MLP neurons of a small language model. Each row is named by its layer, matrix (up: input weights) and neuron, and shows model dimensions 80-335. Each number is 128 + 24 x the weight over its row's rms, rounded and kept within 0 to 255. Numbers have three digits each.
Before each neuron's rows, "fires on" lists the tokens most often at its 100 highest values on Wikipedia text that the model never trained on.

fires on: "its", " served", " Cup", " Tr", "ected", " hold"
L2.up364:123121158133182147093130122108136144154127169104135134140140136110096138133065183163092123135189123119094128127126135140117167116176144147107067113137160154128109178149126116127138149111144112086147178104118167140139121124132156123144090155147130166138147131143119130177126149123069125130133098156128150141096131124121161154122115047101095129150144131132110125100129148075122108149129101131114119078130193145129102113169164158131125094103123134113114128117138181125138102129122116129092116126108073137097157121141102119092077119126146139136175121140137124110199170168158122092132141157129133125144110099165097147123162107123156115128103126126137095133135163168096171165153107136122075120156087174134123094113142160128101102110144126100133106133111114136132120131135144

fires on: "ating", " South", "ning", " Country", "uch", "eat"
L2.up560:130162138114036139106107111132143082083147137114137139118123087175106099111130089132118154120108112161149088120143138134135131166086077135144149135138100105096131077135132120134121139160138158139132115123100145132099135115138085127155131108116099166123103125127138106136089113113113133139110152141142123127127132132151103155119139120111153142124166131091126168129149116124190146139146175137130105120183110111120133110091152112112162135154117088151138110141151124119133064125114118132141124073102146111144135147132150109097162127125128109124165135142123103173073038137163111146156137116182076118137127140128156115139123107139125126110151112155122145113136160162117094149111105137172133124121121146166118118124107129130160142102100116137158118142118109125151129135154126

fires on: "erm", "cess", " known", " use", "oe"
L2.up705:118199141097137131068128156149127109160108145107107119100142123127180158122188103158137098100108125166112124131139121134135139087124142112133118136113097121143138159133108105145103143097160165162138190122101138117108110140148115134156154169150159117099130130148141146163152085144160094163149077116121132149115116115147160087135125117131173134169124124122121118141078128116140129106117126144174138116127137166156119171104087163095091134131138103132115124109127154186136139093093127125133115116118131120153113128158101146123109140116147109101123102155136134102136099154121109126148144145126154118103125141120173132142091112166126145131051114130130155118116105182206114164171142130139132101096089131113140150137139112129125101118142116094119159108162076185145145135126148

fires on: "ful", " Park", "ational", "imes", " list", "icip"
L2.up917:155128108115105122129107142158181104140148122080113127151116107124114118114075131147099132122094131081128107116130129123094148125157145156099116116142136089108125128139152126164132112084143121108200089078130141128135120127115078139112040114114156165116115117139138122149096124101089122128084146166126083115115140125134154160135103085135147136127157101135158122085138101102127118142118144143110102147144137120136147128124120120076144112156149150183169153093137155162127122124115122146109153127124161134109133129139182163068137064129108126123152110135128147132131143164130117133161133156096104095129100142139122113112126130124165115105118110135138096099124140135106148182108116106124141158124114159104117112155155148133134148126131085181126095129117126106161116121141141

fires on: "ross", "oard", "ft", "ives", " can", "ency"
L2.up1029:124136140100166133100140167158129116127115167147147126102124111172144125079098115128114129130130120145128103141152119135115134111115130147152110119113147112128166160170121105110128133110120135142123119128097109103093133143140146118112160169159097119146133124127116122159148119127127062133136100125145111150122171117143125140165120101107160183154123148161128121122107127113100129125110095160091146133117126123137120146127068144094149137096113149112109120133161147181111069114122082153151127154078145110124137098157158119144090156131114095116146138119101165095192112140140123114136126138143117115099133122141161111130118169177122138195114136170128115118123138178161120142084135151143145128127137138156130125095126126121173113114153148110092127103153112124125129094119146

fires on: "cept", " —;", "line", " develop", "though"
L2.up158:141068118105145109103146163164103170133086152146121143157127125131136149144022162144130147100129129090093156158080140142091141065160167156126128162109165142124095186108120144119156125096128118137129144095124103106101111117108153124120076137123164107168144141120146126162140132103175095107161111143131131109122124118120187106127146125138103138123106125152141140118095140123086083122129129116146138143090159147131140122177159107120125097133129162119081152102126099147140159100115128132135137177141094115100139116145123133103094104127150124161173102122128149111160133153101123154101124182094099112112120113141099119133153137127117133155114143106142108138128098135140137160135145112113123114114137113121124091112144130126117137132149090125113121071133145142100125127124127

fires on: "ief", "itle", "US", "eries", " Rec", " dem"
L2.up1053:109137117131145140049163095128157129149103100131136131127134150132130143136153062120119114137147122171159143124131119119136140114128203124111115158156106181138110129122131157125143116149147134126132149095117120110139135148133134146136135076170148121125119137108142148137127123150125121135162108180113079175157077121140114131132147132137121113116125113115150098086114117119087111138120184093121140156120127125131158126131109117125083124104124100138109113143127076140084145130106151112157143113161143118153143102146115149172160180155105166123111107098147159102123162125118122114139123134123143106122115139134155154122131148153108129110124110106121116139135173106152109101151121141109117129074086107107136121187150103131076149124134233121118101199130147102135139124136128

fires on: " they", "ense", " will", " y", "Th", "rew"
L2.up1012:126103098108165120112167159141130120134093136141127103109105149181144173180080075132151091144118143139110124119123143134147119056128138116108153144111152119132120174136114136114128148124123110155130130127090115110130123132111154114132092095128144139150122122118120146165161146104132113137181114147114100126117114121132156096122123150150105113131083125112133126136070110127096098117142157130133113100056097110145140133166105118096136162145127141115090102101116068144129158119143150128207138205136115144117127102130114095141109131116172136142129104122140169160128096156103107093095123169102127105123123139176078144125090183173089137131116128122136100147118105111132120130154098122087122142097090141093143091126160106122119137113126150116119102124129151108103128143140140

fires on: "ography", " head", " last", "ration", "|---|---|\n", "ourt"
L2.up672:136100130079116131120147114107108117125116100100135137140070120177129106146120142135155156105126115164095125125113132116133132137140109142147164099128146189088118144153126108138123171134138111114135130148131118102117136136096108100141116123124116149139161117137141109143141153123103110113156121124128140152181114139114133122095120176155158146128133120126135137174184092137093108091106125108159147111110078136095124118125198122083163120153126104130141087140125121147172134141129122123131145194122127159128131128112135135178147135136155091121151139139079137135137121145091144034124121157131133120123149124134131109147145101173125131040154135135134101136133080113100112107109115111130138137145167132147124133130118143123182168121107092146116126129133145110147133119067133

fires on: " join", "ining", "ether", "ning", "_"
L2.up398:172157093073115123072120160170115111129110110085125142116109158135109126130088060132148128118095150115112121111112126140106124131172155138145118142155120131104150175135126135142124157149126136116134121099127142110179132149113154134144108091155134147115140111128134104155095141117143126123162147162141108157186099119127141110130118164092169118146109150161126135136131102123121114142131108187126175097103085115129114156144118106097141132142108131106158144129099175127110118119145129131132124155108183105114121124145140130104137148151133196160126103142155096135168108127116115064151128207099134126111112152111081134133144137118147119113135151114117116101117124107111130156131132107129120125123108072096140132134121125130111139119106186152146086182114129144141127125134139

fires on: "rit", "resident", "rat", " some", " several", " pe"
L2.up1528:095107130165069179132121125095131144110134121167131122118135140136129152140119186142121128144141146081124153118086154105142164103140088137137132117128172181129114108117122135128123113165144119139106125134146165123133109123135134131116133133140122142155132144113131143095095150122133145074095136107121122117152123136133117148126135115149041144124127161110124129131148120137165113088143109084134113122130166128108121106169135075176094085111139162150134127141136169130150143150121110127089142102154098153124091121116136138157123087126108116170131093158130111160053195085146126137123134090138122136112170110134136134093159174135155135130121107105138118167101111165132161113157124104123114119151172123110141092128141116110092171152097047134123150104085149112135140123141108

fires on: "act", "erm", "tt", "ference", " stat", " March"
L2.up461:106145152149112142157170114135163112134132138116132119119168161075141115139116140164135101136115126079148155125106134131130158126126056137097128099142123141132145094101133135112118151162097157126077111114141120137132139134124105139193103108130158101122093130101124127129121096144174143136135104096139135118125129144137079137139133146118107144127116141069123175125131162081147143160132127074121116151146076119136145136094107115122103131144124116153109139108149098123147148120098155142149142143120117097127112123098106116139130112121161147133085164124158116098081077079168136141137119063134121134147141143080181135099102144112126123100124102120128148138130126138112162099087142113152132128097161132128123174149145079140120149141145157126131117128103128109140126096107143

fires on: "uch", "ather", " They", "ife", "reen", "ital"
L2.up1285:122136151171130142129131119129135125140145104130141128155113122097145107083174128106116144125089125150135127123155119116142122187109061094134121107129111123128133094138104114167104120106121137150066120148126103126085121088115088131149138153093126139131126128122115117078107109155177106112059130093144133124139134120128098150152160147122096109119105098123139190151208130117156138115123158112147124137178118121099141105108126102141168125153141133149151122132142138135115108130122114129117115102093120149142100118128130169147179116156118112123109126108097064127118164096140094180135126102156135106125147130127154102108141089116080156157150120151144163109125121163139111129099109133135150134155158095156086162110138146136118167106124146138126169147106126082149121130142113

fires on: "vent", " rel", "act", "umb", " line"
L2.up437:104148160113109149155127114156134095136109158104136107123112185153141140129126175155101110116114071127110119192118136133121138071129137154126050122148094190108120121129150130119136143130128119072127117109122092082104142131125139125150124125183120169112101140125129108148096110131092129145146072127123134152107149115122143129120116110108132135114141137163125082082135110110122122150110153177154152106091047132127124150130096177120102140105131056134158099158146121133115098127135111125096155118120131138129181151138120127088121142179093139148153175114140090132123168158109120125133129169151125132129094145135207104123141070155127119098124129154127110121131170136097150141097141135127129133110122167132097173121123090107131112092117140139114128114104124112141126182138144

fires on: "ued", "igh", " City", " now", "?", " Geor"
L2.up1211:108163135087181094135115118145118105152155114113132089106163152083148124107111092146099127135114126099138135128122109141137161139087104129129138100117141080147115133119124119169125117110159126126157116129138129122111111116112161127149103147133098118137107114146114131140116139112149142145147144144134119136119132137105126110127130087115154113149166111151113133106128144128130115098122093146101135058170156134148140105169153185157158152105123170140127142128155091074176115134142153136094148117094117115093146125147171134137069117105159092114120118161144114146166162201146161187130137103106146128143118099174120116108102176098123095130124150132115132133150094130138149134132135158112168164156113166151153120126146196116150063111151116181121149113143117130129117132136141

fires on: "ower", "of", "oint", " like", " Hol", "erman"
L2.up491:151126163126128147130140153146131129130103102105120099132112152114174158165090118161104166154119149119098171143114123122164120130179090133113120096112151134123150147159097116140096120148123109135131177125087141095093119113143127139128128143127177126119132147133112132121125108124191157116073103090134122101107114109142138126119100106145090120122102104096130137106145182121153124124128149136125141076100181150114132151130100085111118107152136134109167148108118137131117145127104135160140095145143137140105096115170119150127115107130131137143096110160149109164157180056131121141131132126132113136115127131133108124076141102141108136164104096113115118093100094199110109100114106108160109138121114120106104137074170135106126138158139132126117143124076114123119143139105131

fires on: "levision", "ood", "and", "ished", "ld", "ster"
L2.up868:126173117154132136078113111104163115145124135143138109103124150090132137127151151149124108145092113144115157148136128124165136103113115103114159142127109109106146127126122121126101190126127125142169164137084133119147150138144149130160116095170136138130161141105113162121139104095158156146154111147105109173106094097142122135106145105114128133184155125074116129101110122124151123154115132149076129115131144134129140144126104152135123142130151127134136081148112159143150141142063155134120103147150110162148127137145129113147140128113132163107106123146136124113156129132112108112118135151137145096115097148135118148110135182173123130044081113122146115127136177119135128073172126120106113131069077136131121109168143112134116116087080166149134119161119110170111129131126130

fires on: " rec", " San", " original", "land", " At", " former"
L2.up231:137192108115133149105159138150168135128114086122133111104168130121163107106086117127112115086130111113121095119129117116131125114123127125094173133074140072115127155118085118154076134111107120133152144142119164126170148168126098161114139085139134157154189103114121136124102099125184144131098101122101093164104095106159138125127128123113132139154131095115157111103125166133132129125112171108164146108143113154139131148127119132146123112120145139110121149120107165138105149135113125143109122134127167151128109092143136175110137117135173157091163122135107218110138133100129105129116123117114146110121116150125189143107122168132135132095088101103146120113113094171126149125158142139160113075140168115120097063109135136118145104140111140095105102086135133127134139150122114

fires on: "ery", " born", "igh", "_", "alth", " office"
L2.up1078:125158157093159109160107143205138134155138132117129110135173138109128125067138124129105091113113124107122082128135117155112151134101184139130091112129109099122132181149124113109126141108154139109129131107143129146120129139136116117146138153131105094123088115143122128142110118124132136168089109129123137136113123107098153105146116114113163114113128157121114154091109127079119121160143173137125139124126091147140119132122116178070106154101118126152134182116130157142109123127152136132161135119094122129092189098132126099067093121129139127113133152121142117104167085165119137129126125099124117136114118144141134122136153112128127129147131157152117151139127156137158139200076116121161163139104071113131134158108128122149165089097168104116141098076143122174143130112132152

fires on: "ional", "order", " most", "itions", "van", " football"
L2.up346:108136111107146158136099144119141152116145146137144150093087115165153147064144190126110124101142124078106117141065162139101170110189092160120115120135142157117110119181149124134141107099151130148157056113130147120156137121137097114106076047124163133121117136110142104143093107123093100112131125111128148139122140145129140116098126099142130123100133125177139095090195097145153125111103173145131118131135173113114120103154161116143132080097107132113122122109145144157132118122138116104157148131155104108129138166139153132141091087117140140149122117135131080117131132156130150125129156150162104124154149108108151091140091069148148132123108118114123130121127146107080140064145120153106134129125151132099124097115107102122113119141093121136144162102104167125128113149086133

fires on: "adium", " .", "ich", "ago", " ship", "erman"
L2.up475:166116148105111135160112123124098133118157138123139115132132159187176139114146172103133108117146135091111131125095123130128139114127119130130140140111142146137104108132116109141142086101122120125148135151135122106137118106120096125121141150129129112104129133129108107111155115134043085116134137098118173147109132133129123106131120123148135111127118155140108123167118164126154141113153151100119126127145133163136093122091172116117134145105146163145109138115152166105160149141091129109115146121145094141113101155088122104119109123130158108113138173121111093151097114124110158169105135099105137135121130105143124095122116114123126128080143107145133140138098115129141148159139096130174135109111141170165113142159107134119107112168143110133118153082160107179106130134142111

fires on: " known", "ys", "ared", "|---|---|\n", " fre", " name"
L2.up1338:109085074127109138121132134085146133089129150154110126107113170081094132148109154101149153135105124143136136125152139089171114087164107115116188138101113115121154123155122126129104123134102106117139137191130126185127118124111130113117161122145150130116177146123105154125117136123073142106174126133131124126125120138113133141074144144170101131133147128113111138140152151135122124107126155151146108058095092127136150132105118087134134126159130102086138103141145102184136105109114109109132093145155079111167111135105153134185188113131118117104141098119109109131094114080112129094129129168127144113110126136109123100103122119169138128131131127095129113121121168131111107099162116116134103120104097159127135112082131127107151162109082103138100181158076144124113154138077111

fires on: " such", "ower", "own", "ible", "ected", " hel"
L2.up104:134154122128158111135123143126155132166133115110119116126123139089115166118132142174089146136144132122114109116115129153116130143132176156100104123131115123133154171159131115142113122094125123101167091124112070135114110106125125129113115161104179100129120124149125097153102099131135119109068147135134092115103129123132185117152116116119143128117104103162153150081116107120096129138107174154144116149113112124119155122148123155085135140129140088138136159101128090119108142112098126148144117128138114122096154151168113159082156095148144117128131112144114153065143170172136093151159139132104098099130112134175155083109120090128126117130100139136136090125107122157127130255134115138134118134136105112119119095142143126128126092147150122090117144131137123088114109154167139

fires on: " reg", " Canada", "ots", " After", "ently"
L2.up1317:115133110130104125135104087127130101136130091132115142138108119131111117158148063121123085139140125180148156158151113131168119135133137106132130129153104137138123112149148144139131128119123110136144138146121107138154133156118153134120146076179081145114141128130133145096129139122116173109192107177117113169140133126116089112104128169141140122128138121132154074106148136128126136122135117109127157132129088123139118140127118105147095134137119090114141107139114033144104144140129140113138149153151169128121144159119154117153151171166116155125106115117153137124125141143115120115144116129092166134136095151102133168137122145104109127067149132092131112124149146087143115026136126127103139121144126131074135149170125097125131127116101255147108091225149117094157129154122121

fires on: "up", " con", "ru", " Ph", " spec", "]"
L2.up668:131126171141149147137147083158111164155136117143119137197166126113153095102120108151098157126121151077129106083135141144141103196110134108134147114119134120126161163141109094136125093092100133152094118134135146086126120099134105148143128159075114150145088095127122103100114100126110128158082132113137154126146130114108162127134149091094134141126106166107117181158153111095121147188142093108137144165154118140121082109110142103111094135086113155113109161120140159130104134134137128153140095138111153121107149111159103134111123159106133125146165097146153100106147089154126128129130131092109149116108151131132126132136154110112149117124121149168125152152114103127114139116051149130182139158187141097132100095125111138154085099113175131125119106083159115145106118110126137

fires on: "stit", "oun", " office", " College", "_"
L2.up242:121155171142193139115146149152135140151102100080123148140190183120105127077179119147130105123168104130146151143124119141112136169117202144129096131150107173128121138112133144110130092136159148099125121085115146086099144120135145129142154127145124098137119123135146117118108104164124145172133137111135160143119134113116129160157148112070167129106111137151119133105134120100119123173132164146108156119156114150120105144135167176138061090121122102135126123128133193150146112124170142131143146118110131108105154120133115108107139161173109159149136145101125112092139144125145131129139111103163109125125100137148195126129133091117157118134113116166143135116124193124142152143115112116155119140124175135137137159148110084150071128122168133138118094132141106101137126086176164

fires on: " appear", "ives", " addition", "ights", "oot"
L2.up704:140132149112103144098140116178112112132131151096134124116122144087144124080100057117124094129103136182134111124161101120121100152141139089120107144107127122130139156124110094129160167135105126152102152125095129138083148119139140134146171148155115139088098124134137124183136135128151127135152116114125135152107108117127106117153128150093223097150124118159102152128102127104161130148106067142080133099099090149130097160114130111076142134108127147109095157110132175149082077141111130135117125160096125110137107112159111118146106167133127119089131146129133105114190139139110093099134111152132142102118108150147119118115119111114123143141098120158152117106105152169143091150119129102146118110115130126121125136109112135135115121119157162110139117121157105083121142110130128

fires on: "adu", "ew", "ored", "line", "ired", "lin"
L2.up60:150158114128132101135139128117133136168115137086125144128132140097104136146101073109100152132125153125129093136093111127124133154135167133140099129153133136140125129145118151118136116091128128098182103101174077088142130155131129166121106115137171133118131110146127103130107129125156129108078158159140100134149127140131158113134061120125149109134128101173147135096125115113090127127119102154152084181115165136126137145158135138110158156141132093143151163106143099073122183129115131144117119150151180095111123119174112177097134113128115105141109103123152169067155173168137120135136129148078111118160114121161116102109123115114136105097104147123113134106120090124130133136107133130145119138167105089102148130182150152140082151136178152112144150153133127106135113141156128

fires on: "urn", "ased", "ave", " Char", " mi"
L2.up759:095118117140091151142122111070164085057135138147147112122100139103092133131166138121115095150160115131114138161119147117138164112094090136164130130149119175126110063130153144094113129137129115095130104145134142138130119130132145127138144134140139148134142143113111128114133142121123133121118125140123150117140151152134105144118127129124092127125144153131126105115128113163123140118138121165124105162170130123126158118151116108152127129137111101155212063145138053113092129138119093122087144085154127171103138146097144150108136132135095109154163114142084116161039098134128127159125119133142142148131110125134145142112107113148137139140155131126140120157135146126079123094102086124105099131138165149152123123179131070126136181119109090169156152172112132139157125194161111

fires on: "os", "ro", "d", "om"
L2.up1325:152148094128111170110149149108132150112113120126105088115107107138139104128130157126144154103121149157170141166124110152123123146155129087133141106097102131134118128109108092150099149124146147170188100156105131131131119158124139165118133110120101184107142113111127117098079109106162128144100110138121131154068119133138154147103136103095100178145109101108198106141150099147142111139149131144112166126127121156124157178120144124126117108115149129185157144117119108153109127144119155145132087128092113148077090141121175116137119113130128130066135121132130161136124114088120147137144136105152109115089091192125122096124119157102154130110111120134171223127118079167116132112106117105122081087139122134139128121086119175149145116159156083146129130067094133145129126128090130

fires on: "own", "ive", "|---|---|\n", "clud"
L2.up74:122116156138160147062131134152125129093120122133131135110114122169134137096084135155116140118111136133128110128096131123096125148119099126144161136118158082117150147076122098171109099114152145168102118139116089114102128113132096133102113121064121144152125112101123109096102116102167148096095136094142133119129132133123112134150165164108156128142111147128135163184147153122122109117132099084086125114170127116101143115135127073113129126147161167146110141116123176206136111127133153131142120135108132148118091109122137117194174134071153114143148123172132126102166116107147118129115142116137133120150128122113189118105145116095110155216126139157132119121103101175090096130115129132139119129171136104135117138093136149138143124125114146112109150095111127084113136131138140

fires on: " Japan", "at", ".S", " US", "erson"
L2.up844:147142119119133157136145134167111120151165104143171131114155137145183113132151120149134138126095154156148097135203095122113143157144129142162176138107141137142091162162148160142136137136125152165114129096131146141113132116138133135140092116145127148166088130095098125127160125097082150132127148170146167130115155129135089074154079117064170153148146134111126148121191133105105126121111139149102124134154145095144107101122156193126180161117118139163098145099167127109129121154124165130160120137103159163161126147117087125164157156094160166159157138086099113102172145185131113104126116115108169107130155105136120152114123140102079152084144099130137181109129093089152150096146148133106154113180129111174137142113125155117145182100154144111145131127141104117097145119168148

fires on: " reg", " within", " government", " —;", "ches", " Ph"
L2.up129:138085159094095169194133135173099135138117150110118126134139118131135114119111116121141125081102099091110128110189111141131118092117096150127104139098139128122106156116083139147145128097120141149105126110157089096097105102110088129117149255147136109109113113108106114116131124120114127098137093085133156144121134111145126114138145178131130142098096147119095166158137162106111124126143118074115132162110094163130085134092113120137104102120148145118085186092144151121110147118144138134164118163122125137157128096120113123146088140133127144117166143127140138100115104121134107162114096094105140104122158144091115141118159124153123144146127093132121118148144130145154109112132136100126130101133146075128130134119129125127138157131156112139077114042163095137137135106135138

fires on: "our", " which", "od", " hel", "emb", " organ"
L2.up1498:154159119095122131106143129144145121149175134088112114113126098106156131106119178113111132098123105125113129117121135122133120131101092135108127160120134082126121105149113107155089134120105132136125079157114105130155120090108094130136122140075133097131099118128105114117109099109151121106061118094135093121142122142125141131115133113153107130142135133113097143108175132141132151113124139143141141121135130136110127137121144118115121133116151164126147149135150123130181146104105135139169112119112109116159132125126151143126103110123143087113148113161121067108139090132157128135155140115143131115130126142107188083123136144109122117152140110154157152112090118156108124133089161140181164135156156163138117122129121108128178074140121089160126155142169117123105129115131116

fires on: " sp", "ience", "urs", "ce", " being", ".."
L2.up1382:138115145115095145150129066112141126128148123124135135141141135107107104096214136120118132134132150136144115132142117103100126174111130126144148105136098141127137097096136128162133074123114135123137145129159090124113134109117108141144173165097136108150137127123127104115106114173158164112105137106129159152125149131096108152156132154086186132099123146119128166133180177093141137148149126092149147122194099146134134133089104139097130114126127135150151125134158138093117098136135118114144149075106131157117144149124131139115137159134119078114162171137129115103120126117154125116128122067162124140149140122120186071145147090106146134152140125143110144134113146136142138182068116111147136130202180125155107152134126128132127102126162096131124143142153101152136124115169127

fires on: "ust", "ical", " gen", " early", " Count", "ission"
L2.up601:120111097142119148152148133140123136118139109100114125148104198142128137178131091150141093140144089133118137139233115125166137113134152156121097123132122170124158122118130118113131152134119128108144143154115154142109112140127138118136139125178114148102082145136130154155158135125122108139116094147125124177101103108129145133126176132153155134139158160147109080144094114096105103144125131146122138082132122119121124114102113113135149159151124071121126101130146137166086097129090121133141124195125137169135142137109118084120106115138142130127123109128106146141108083134115117106147127160100190141132130131150140187136138174154152117096133144138124131132138187132146086109109117115131117130068069131145100104140153089124170168106099109087134118121157122139125141154086142

fires on: "ents", "urs", "ually", "ft", "..", " because"
L2.up1311:148129200119068131117118122153123091134138161123129148143116114106115126134187111148123116118130115196137118154153119097118098134111140105130122153115121163113136109140107131105147145120134142107092141147101146159172129098110097130146157135132151084127099131128125113118115117127087145123139138114127178176153115134122127127140135094091161120121121126106105126111140144093116149115135128111174147118161036135118131157071163156107103122136114127122179129137149103152108135137117127121155140126082122100169146150123116128146144206115107126121163152144107073157129030105151118135121106122172121144122125151130145131160100104141094109155141111146144126112110157121135120154112103097103156125168150131162138194119098082137109134123160120153123086130135103133133127155152117

fires on: "ts", " soc", " Ang", " men"
L2.up271:111147109148098132132138096130174135121137132114136122153173163113141142123163106121133116115125143093128112100105097147113135112093149139141124144143113119146112120092136132120157122083131119115177115119157138130092130144127107139110052147161173132102117123120129120137122135123093114158099140128140156127067126116137131113132118154087171100100133134174146140102069161087145107151130163158093102145109133136149118133135097122118142141125116122174093164104145140141083156133117137115102141091161109169117145137152113136103162128131116114092118144128127115120111160193109130153133131128094134116136126116149131088106086070116149143106122128134154119141141118131166141204134122129145132090155114133137111117172133094121049139142161172156105161083145130144128119101170122

fires on: " en", "istory", " Sy", " iss", " vi", " French"
L2.up1102:143110103152109135158099118109132101079126077158137145139134142088142108161132118121116101142144137216142129136133103118139110109118103096135137146120130111140155132121119136094143134168119126151144159153130092147160138106135190112095132113173077132104156135124152147108164121148169143128146132157140136152088129112159101136120194126128155146135142132114122096189093129166143138142141128123060132135140186125136144123123139108146157128180155098140115128144101110112108103127120156127132146177150150117106125151100138129131118164161119157110070103128112080129129101098122112101129103118147166115110110140102083139142126147100113159182145119104133147140126151067169100044125109115177109116143104102115134124125093119120174142111105158117108134136148091107104136124127130

fires on: "ile", " exp", "ased", "eneral", "fore"
L2.up941:076138091154187115186133137091164166135092077131121104116129133123121146131123146123098147161163103067120144123077125141134151115140159176107132092159111166141130123166138135115103100105163098106144107114140126095128135136133135119116091107132171122144152136141140128113098128141123150116100147156129105121132133136138172136122113135148090143111138084143165127092126136142087112120130202152136122162083175119110171108154099125131100125127131093122156105132121093099128166113132107129115130109170120170120134126133143149135142120136100123171101078111138125131100178124145148108121137114124125122141127103130116113110149072151127131129116128101111107134141085121113139127163138143112109148141147109113110111161157127110109142143117134085126147165055167121132118133091135

fires on: "ge", "iter", "uth", "ces", "co", "alth"
L2.up787:095162129114115121115162172155104165109109120141122151118176142166154141147120088133121130121100112122135140085142133109124169143074088126090144120121135106136140144103102108140112131127114166136089147128116097131119098117107145127155114160107132082147132121107123138112126109142115122125131102110142105112156125131106151131134173108134109124152128124138137150122134135116144102097142122146129126109130110124151132113109118114097174116104150141147105118143134158152157160119117139136119102098110093122147121085142192139110113173126119095125133080163122141122113062105121120160137140097156154099116134129091093157127079174124095143187145104154157185127143082164132120180107135082143126122121127087137132117127141179149162160127132110151134141091105132160104144130099132

fires on: "ied", "ram", " home", "..", "gh", "pl"
L2.up1054:139151129109148121121146139119136127132117137122122105141111142124144121110120145113085120133124085151114149142156098137147127137127041137123102114106124098138129135132112102124118134072118144117152116140137093164079105109148092128151097114116147082122120115133120136173142128112167097163065126114130130119098101142126157113118094139164139146121131110145126100122084169153107130143119122144132130186123155131142156151072147163089145168121133144138119119140113180150133143104124129150141112113135128181149133161147134143111099112085127095110147099151122095109154084119119125164110140090150163118151119119166095149137094135150122117135101155138126128141126073189113101162148117118103098101145118108166116137091137136144128129147132079099111111099132101166133122175134129

fires on: " career", "ald", "iv", " sec", "_", " named"
L2.up736:123141134094189108032125157138105135134108138148108148131137122094146139149107123122147129130094136122123137133124117141137135106140133088140136096118129064158131183128129110163133181141142137169118152116111077130142125132132193118138116092092088107136170121124135157121140118122226138138186116145108120126097103124120131094144181103133109130135152086145142098138086142172124117143128106114082146167138145133150132141148109116158089102124119150107133116131089144142138097123132152138147146169125143119129120125137188129120121153104139158112127113131123173143190143138113161158110155150109127138126096135105112151145126112109138134157091136092122138135151120116141110101178121140122136138122070163096141114120120129135157066114102125116116116108145110153089138162082152

fires on: " career", "aid", "ulation", "ij", "_"
L2.up656:129149090103131093110119164107119141101120068104128128110142158120115125130123128129138131134121139157108148138102122137154143160109079174120196143130133103133152131130136115161122139121119157116164114153132144139123130137149148137142120115135116108120125127145148126125109117120158144156114162120144132128119132121116117122133130128121157121144158156158127089113106134178162120130136185186065130105097179130117170137152129081147162140179132107135155107138102132130187100115122147151079136150183152146122128145121150126119118088114145129133121072152144123117139091109140135105153131122145105110152105111123092147124115146071126129111130161120140177147150139128129117059163110123152114140125103073109121131138139153126136124119106114126115161157110126121123123138108130

fires on: "ross", "urs", " being", " through", "?", " child"
L2.up537:108126113092082121077124122149125111124156166129132122154143112163131109122139112132138119122109142147146106156126111138087132125055134161126143097129121078140164143147126130138143127097122141159171157147118107150132119126114132133111106131149074111126105105139116110118119137128156134126136146121141156142121127112125136134166130131085189166134121127178107134157083172118123134129123065129100184090159086143134134134115129125077190141151106122119132140117153144135115086123133125145175120129084111132118135139133172127122112159156099112098153171159129128105170070150125121108141115136123107132121125132126050110138086145123132127097154105167137133122148137141148116189070138150134157114186130124168115167122124118136132078096152132147144112082174095127140125134131161

fires on: ".S", "though", "cept", "oy"
L2.up48:149098124131172130121122137136116186184133147125131118129143120154148140146054150175129151105145125066078157131132126126136155113169124132096093130130177124130114161113115106170139132130136115144125139117133146134131115144122137128114065169106160110148151143126132129125131141093140112109094119135144094102136109139153164119127136119124098125144151119132144155106121163115109107113124102106113136087116215125127132109188162116114145130121126156154104185122118143140159166122089129145114130186135103127122135106165132140133115109070147123132127107139153167136180192164164143119127140136066135123108132105126098157112127149127147114170101145121146117111150080173141123164148147135134132133131141115093127096116136166114158137151138123109104140091130124131117124085101125

fires on: "ven", "vent", " ag", " present", "_"
L2.up534:124104093151104121120117149151121132099126154151117127109155113138123142152053118160130144128130169114101117130115111127126135131160161138111135157124170119154138143126139142146113118145102126127160164142105151171168113152148155120140140090142131106142129140129154119133103108105188132097106089106133121082133137134156127132137130130131126132143149136090140093137082116136157135138134139102110078130117193114136150134153138088163135138160158105136099178139094216124158187135096138142149157162157107074093103128128098127092119113123118144133076083125154161103164101106143102116168113136089132114123108141104108141103172158101144128123108151084138136140111095175115138182166162117096110144103137095073133128097141118099154129162088139117162120110085106099114139116068124